{
  "n_layer": 25,
  "head_dim": 128,
  "activation": "swiglu",
  "norm_eps": 1e-05,
  "attn_scale": 0.0884,
  "lr": 0.00227,
  "beta1": 0.9,
  "lr_head": 0.0111,
  "decay_shape": "linear",
  "batch_tokens": 131072,
  "seq_len": 512,
  "dataset": "wikipedia_en"
}
MLP neurons of a small language model. Each row is named by its layer, matrix (gate and up: input weights; down: output weights) and neuron, and shows model dimensions 48-111. Each number is 50 + 10 x the weight over its row's rms, rounded and kept within 0 to 99. A neuron's up and down rows have the sign that makes its largest values positive.
After each neuron's rows, "fires before" lists the tokens most often just after its 100 highest values on Wikipedia text that the model never trained on.

L13.gate338:42 61 67 51 49 40 54 59 56 51 49 64 53 49 59 74 61 47 50 50 56 49 63 36 59 56 61 55 40 34 55 63 49 41 58 41 42 34 44 28 48 58 27 65 58 46 53 52 35 47 41 38 49 42 65 44 61 55 51 60 36 65 56 56
L13.up338:48 43 69 56 72 53 55 57 55 56 53 27 75 68 58 80 50 48 41 56 53 35 38 42 28 48 40 53 53 50 47 47 70 31 36 56 39 52 58 50 67 57 40 57 43 62 45 48 72 35 55 61 43 46 50 45 57 57 68 53 55 57 44 61
L13.down338:64 67 60 62 36 39 62 56 46 51 52 55 65 60 37 62 36 49 40 47 61 54 26 42 51 63 56 33 47 34 60 62 61 59 39 59 37 53 36 62 51 56 41 62 51 44 51 57 34 57 49 53 51 50 56 57 44 58 38 51 48 60 49 63
fires before: "|", "---|---|---|---|", "|---|", " |", "\n"

L16.gate310:71 50 62 52 49 41 69 47 54 28 47 58 48 46 41 43 51 41 41 49 40 66 56 50 64 38 46 22 46 56 57 52 43 40 44 25 53 47 73 43 43 35 51 36 56 48 34 42 42 39 46 36 44 39 48 47 59 50 70 66 43 44 47 56
L16.up310:57 60 48 57 40 41 38 31 41 45 38 21 54 58 72 55 64 52 55 53 47 44 59 49 45 51 49 59 54 64 57 67 67 38 48 54 54 52 44 48 53 41 54 61 53 45 61 44 29 58 57 59 37 55 54 47 50 55 39 51 55 53 57 54
L16.down310:63 43 62 55 49 54 57 54 33 49 53 66 63 51 45 53 55 58 30 49 41 60 41 61 57 78 51 49 42 42 54 51 68 47 44 54 48 48 48 40 58 33 52 41 63 66 77 48 61 38 43 55 67 48 44 30 37 63 57 51 44 54 36 42
fires before: "-", "ologist"

L10.gate877:41 49 62 56 40 52 63 58 57 51 50 71 35 55 33 52 28 42 62 54 47 41 49 51 44 63 74 57 48 57 57 56 39 58 42 60 69 45 56 33 71 37 43 52 69 54 52 53 52 55 61 38 42 62 55 49 54 50 64 58 45 56 57 50
L10.up877:48 58 52 42 62 63 48 51 43 63 56 48 57 60 48 39 36 59 52 62 52 52 60 47 60 64 59 68 45 47 59 68 70 74 55 41 51 37 51 56 51 47 30 52 39 64 43 53 47 36 67 49 68 57 49 44 46 54 49 67 38 50 39 51
L10.down877:57 64 63 46 36 49 39 40 48 68 37 50 40 41 64 63 69 41 36 42 37 56 63 43 62 64 67 58 55 42 56 55 49 51 41 60 49 38 56 54 62 44 56 65 53 22 42 55 42 38 50 45 58 35 54 38 65 51 49 65 60 40 49 65
fires before: " |", " as", ":", " by", " of", " time"

L13.gate135:59 58 54 41 57 47 43 51 57 53 39 45 42 52 49 48 42 47 56 63 57 50 53 49 44 53 51 68 58 42 57 47 48 28 35 64 67 55 47 61 55 45 42 45 49 51 71 56 50 58 64 50 56 44 50 50 69 44 53 56 34 40 71 59
L13.up135:27 57 40 61 38 57 40 41 44 54 50 44 45 56 46 52 40 46 46 57 43 57 34 48 50 45 31 44 44 36 31 58 57 60 57 51 56 51 44 57 29 57 40 43 39 31 52 57 32 57 50 58 31 61 48 43 30 37 48 59 64 48 31 40
L13.down135:42 55 39 52 44 52 20 53 42 45 34 55 56 37 60 61 48 39 27 30 55 36 41 52 57 30 46 54 45 53 51 62 51 51 67 49 50 45 49 42 55 59 47 69 48 39 50 56 65 40 24 54 49 58 44 38 47 50 43 44 50 57 37 56
fires before: ".", ",", " and", " |", " in"

L15.gate150:61 40 47 46 53 55 58 66 52 53 59 61 73 70 59 46 45 67 56 66 47 41 58 54 72 51 43 77 51 55 58 59 49 47 63 32 51 54 38 58 37 40 39 35 30 39 53 49 38 52 46 60 62 34 50 45 46 39 58 57 35 52 57 50
L15.up150:59 57 40 50 68 52 59 63 50 43 38 46 56 54 41 50 35 42 46 51 31 40 47 40 47 68 59 44 53 23 33 51 64 59 45 47 38 59 40 44 50 54 50 36 46 26 54 60 51 52 54 54 46 58 49 33 46 51 54 55 34 53 61 56
L15.down150:43 44 52 58 66 57 61 54 62 29 62 59 44 48 57 51 57 64 56 63 46 40 33 67 54 64 42 54 37 49 44 40 66 47 45 47 62 57 46 50 43 45 35 61 48 31 51 54 49 43 16 74 61 48 49 48 50 40 36 50 47 49 53 39
fires before: " |", ".", ":", ","

L13.gate862:34 47 56 33 45 48 68 52 75 50 51 51 56 35 57 37 55 66 57 59 49 51 51 38 46 49 52 46 39 41 41 62 30 43 45 52 46 46 62 53 40 51 33 30 49 40 59 38 46 45 49 36 43 51 48 49 61 52 42 27 31 47 40 41
L13.up862:49 46 53 63 69 56 57 37 49 43 40 51 53 42 43 32 37 53 65 46 50 51 53 53 48 39 50 70 58 61 50 44 56 40 47 47 54 53 33 45 65 57 45 63 62 36 30 65 50 45 72 49 46 55 44 55 59 37 63 48 55 46 54 45
L13.down862:49 34 45 49 41 42 24 60 42 35 57 46 53 36 50 54 53 53 55 63 46 49 47 46 51 28 40 47 32 40 60 60 47 71 42 45 49 48 49 45 50 35 51 59 27 59 39 46 49 53 36 41 50 66 42 45 50 54 27 58 65 57 36 60
fires before: "\n", ",", ";", " in"

L10.gate580:57 58 46 53 31 52 45 33 57 62 41 66 43 40 51 40 47 46 31 59 59 49 57 30 54 52 48 45 68 52 42 68 50 37 45 39 49 52 48 56 52 55 59 67 36 51 57 49 42 56 39 56 38 41 57 59 58 40 42 43 44 48 39 58
L10.up580:52 59 52 47 34 45 42 46 55 52 34 52 52 50 63 49 36 36 50 59 54 54 55 41 52 52 46 40 65 52 46 67 28 40 33 36 47 50 28 45 58 51 42 50 51 48 60 55 31 40 49 48 48 34 55 60 56 58 59 55 60 48 48 37
L10.down580:43 72 53 34 50 61 48 57 53 63 43 38 50 52 49 56 51 40 63 57 50 36 40 50 55 47 49 59 44 49 48 44 45 59 45 45 44 52 56 38 46 49 56 52 48 58 50 46 56 51 02 46 64 44 46 54 39 45 46 47 37 41 49 42
fires before: "\n"

L13.gate859:62 47 39 58 49 39 69 51 38 59 40 53 50 33 35 51 31 57 65 54 65 39 53 62 39 40 42 46 41 69 49 52 51 41 59 26 41 50 43 48 56 33 48 44 39 48 62 54 56 53 42 54 51 62 57 36 58 23 54 59 47 54 46 59
L13.up859:37 48 61 34 38 55 42 48 48 46 48 12 49 53 49 56 53 48 39 49 54 44 45 35 63 59 49 41 67 47 39 57 54 54 47 47 70 74 61 32 37 57 51 39 46 44 63 47 66 26 59 40 62 53 47 49 29 64 53 45 41 62 59 53
L13.down859:47 39 50 65 47 51 43 45 40 58 59 56 38 47 43 37 61 62 30 47 46 41 50 47 54 33 55 59 63 44 52 37 56 41 48 37 51 56 49 55 52 48 56 45 39 48 39 69 52 70 33 56 30 53 41 54 48 60 57 42 64 49 37 42
fires before: "\n", " He"

L5.gate692:62 57 57 51 54 49 31 43 54 72 46 49 29 52 36 66 65 39 37 66 49 33 52 57 51 55 48 39 54 45 45 46 55 47 60 35 52 66 44 63 61 42 44 43 38 48 67 60 56 58 42 52 49 48 66 67 58 41 57 54 44 40 49 49
L5.up692:56 39 50 56 60 40 48 58 43 48 50 71 62 33 48 72 55 33 59 69 57 45 42 51 28 67 51 53 66 55 73 42 42 47 44 64 55 55 68 50 66 40 46 53 41 37 42 57 60 46 45 52 52 46 30 35 37 41 52 48 43 55 52 49
L5.down692:70 48 53 50 65 53 52 50 52 65 65 56 49 60 29 76 47 50 47 69 57 55 51 47 61 46 49 39 57 47 31 53 52 32 51 37 51 58 50 62 44 58 41 48 39 41 52 58 67 59 64 42 44 66 57 64 47 41 61 60 35 51 39 37
fires before: ",", " |", "\n", " ("

L16.gate701:35 56 77 62 42 45 55 54 73 55 68 64 39 48 41 52 44 40 41 38 44 52 62 55 48 40 71 48 61 47 59 64 63 42 45 50 63 37 52 32 43 35 38 48 41 49 61 41 44 59 51 47 39 38 47 63 50 60 51 55 34 55 38 65
L16.up701:52 42 58 71 51 45 51 33 51 46 71 52 43 75 44 42 56 73 59 78 40 61 53 73 50 42 48 46 54 56 38 55 42 53 68 29 55 38 52 37 57 46 48 37 45 52 53 45 49 41 50 37 39 40 59 60 55 48 55 51 44 40 50 68
L16.down701:50 56 40 42 44 36 51 49 44 53 55 57 47 53 47 47 63 33 53 37 35 49 41 41 45 33 66 56 35 48 46 33 38 49 42 47 59 50 55 46 45 52 51 59 39 57 51 47 67 44 46 48 43 44 54 30 54 58 45 48 55 51 39 46
fires before: " by", " in", " to", " on", " as"

L15.gate744:35 46 49 51 25 41 58 63 42 43 51 49 62 53 49 27 47 43 59 56 40 36 60 42 61 40 32 45 31 46 40 47 63 61 54 45 49 42 34 60 50 44 33 39 62 60 50 41 39 38 46 49 71 52 36 46 47 71 61 55 46 67 52 51
L15.up744:56 57 50 48 51 46 35 45 58 49 56 57 49 39 45 53 66 35 50 58 64 63 57 50 35 62 31 44 52 44 28 23 30 56 59 38 26 50 56 41 54 65 63 45 60 53 37 66 62 36 55 27 46 44 32 65 46 43 51 42 46 51 53 65
L15.down744:69 51 38 48 59 41 58 62 47 31 48 67 51 59 61 58 42 66 45 31 45 44 40 49 49 63 53 66 70 40 57 41 64 30 52 43 48 46 70 52 58 39 45 70 50 43 45 40 59 62 37 56 56 52 45 53 63 52 37 51 39 38 56 47
fires before: " |", ":", ",", "\n", ")"

L10.gate629:69 45 36 62 42 52 60 43 49 70 33 58 55 42 52 46 56 54 54 70 62 39 54 36 51 55 57 38 54 54 42 60 40 43 54 46 50 42 41 64 67 62 52 62 37 62 73 45 38 43 41 44 45 57 67 57 40 42 61 51 66 73 50 49
L10.up629:64 51 58 47 36 48 51 43 52 57 58 45 65 33 45 55 49 65 35 63 57 59 44 35 45 63 58 52 59 57 38 61 64 42 53 38 49 55 52 41 60 45 34 54 47 56 48 56 44 43 56 48 64 44 35 46 40 50 51 52 48 77 59 41
L10.down629:58 62 59 54 59 59 42 45 51 52 74 48 51 48 57 48 58 65 62 65 29 46 32 57 36 45 66 51 58 62 60 55 48 55 76 58 58 46 43 46 55 46 45 48 54 23 57 59 61 43 43 50 49 67 54 63 57 40 47 24 67 46 52 42
fires before: "\n"

L10.gate779:35 44 55 45 51 46 47 53 33 65 53 43 60 36 46 61 61 67 62 41 50 50 53 33 70 59 40 67 50 46 44 48 40 58 37 58 53 49 33 26 41 56 48 50 44 29 59 54 55 66 52 47 54 45 56 75 55 42 37 46 60 55 38 64
L10.up779:46 63 58 56 53 43 49 43 48 36 43 63 43 50 54 55 63 55 49 53 56 34 49 53 43 60 62 61 60 56 38 39 57 46 60 36 46 44 39 51 56 46 63 66 63 50 53 51 48 51 48 71 56 56 49 53 62 53 59 59 51 55 50 58
L10.down779:64 42 53 50 56 49 62 55 55 45 47 62 51 45 44 50 47 43 51 59 54 43 49 57 51 55 61 60 48 42 42 51 66 44 35 45 40 53 59 50 53 47 47 52 52 32 44 62 43 66 57 53 50 58 44 54 73 49 49 49 27 62 43 47
fires before: " |", ".", ";", "\n"

L17.gate158:46 31 58 36 61 47 57 50 48 67 43 42 35 36 47 52 68 64 56 49 61 46 56 36 58 57 46 53 43 45 36 39 43 54 66 59 56 45 60 66 51 55 33 57 45 57 62 47 48 42 46 60 40 29 45 54 52 52 61 55 50 71 52 60
L17.up158:46 46 39 43 43 59 29 57 44 40 44 47 67 56 55 35 41 44 49 47 38 38 45 40 54 53 60 44 53 56 32 53 50 81 40 51 50 49 51 75 53 54 42 54 28 38 45 47 51 56 57 59 43 57 45 61 53 41 50 54 55 79 55 45
L17.down158:61 49 49 66 52 52 53 49 61 47 50 50 65 36 60 55 35 36 40 32 50 31 44 50 49 39 46 82 52 64 41 54 52 54 42 43 62 58 44 58 52 50 33 65 59 48 49 64 49 49 56 56 67 50 58 55 51 51 58 50 49 42 37 41
fires before: " |", "."

L17.gate859:55 52 43 31 43 50 75 39 52 52 57 41 50 35 60 52 46 41 50 48 62 44 78 60 53 28 52 39 46 49 54 55 43 51 55 43 34 35 50 45 60 36 73 54 59 55 37 47 59 55 47 58 42 62 45 45 48 42 53 60 65 52 42 38
L17.up859:62 58 63 42 54 55 66 50 49 51 51 58 57 42 61 60 59 67 38 37 56 55 46 45 51 45 62 45 57 58 72 55 55 55 48 47 48 42 64 54 73 31 80 49 59 58 42 51 50 51 65 44 60 61 61 36 32 56 49 51 45 34 44 61
L17.down859:57 45 51 47 58 48 47 54 60 44 73 53 43 44 59 55 51 45 33 50 45 47 43 66 38 48 50 54 40 46 51 48 45 58 53 44 42 43 44 50 60 52 45 47 59 27 54 69 46 41 41 53 62 41 50 55 51 18 60 38 65 46 62 54
fires before: "\n", "-", " time"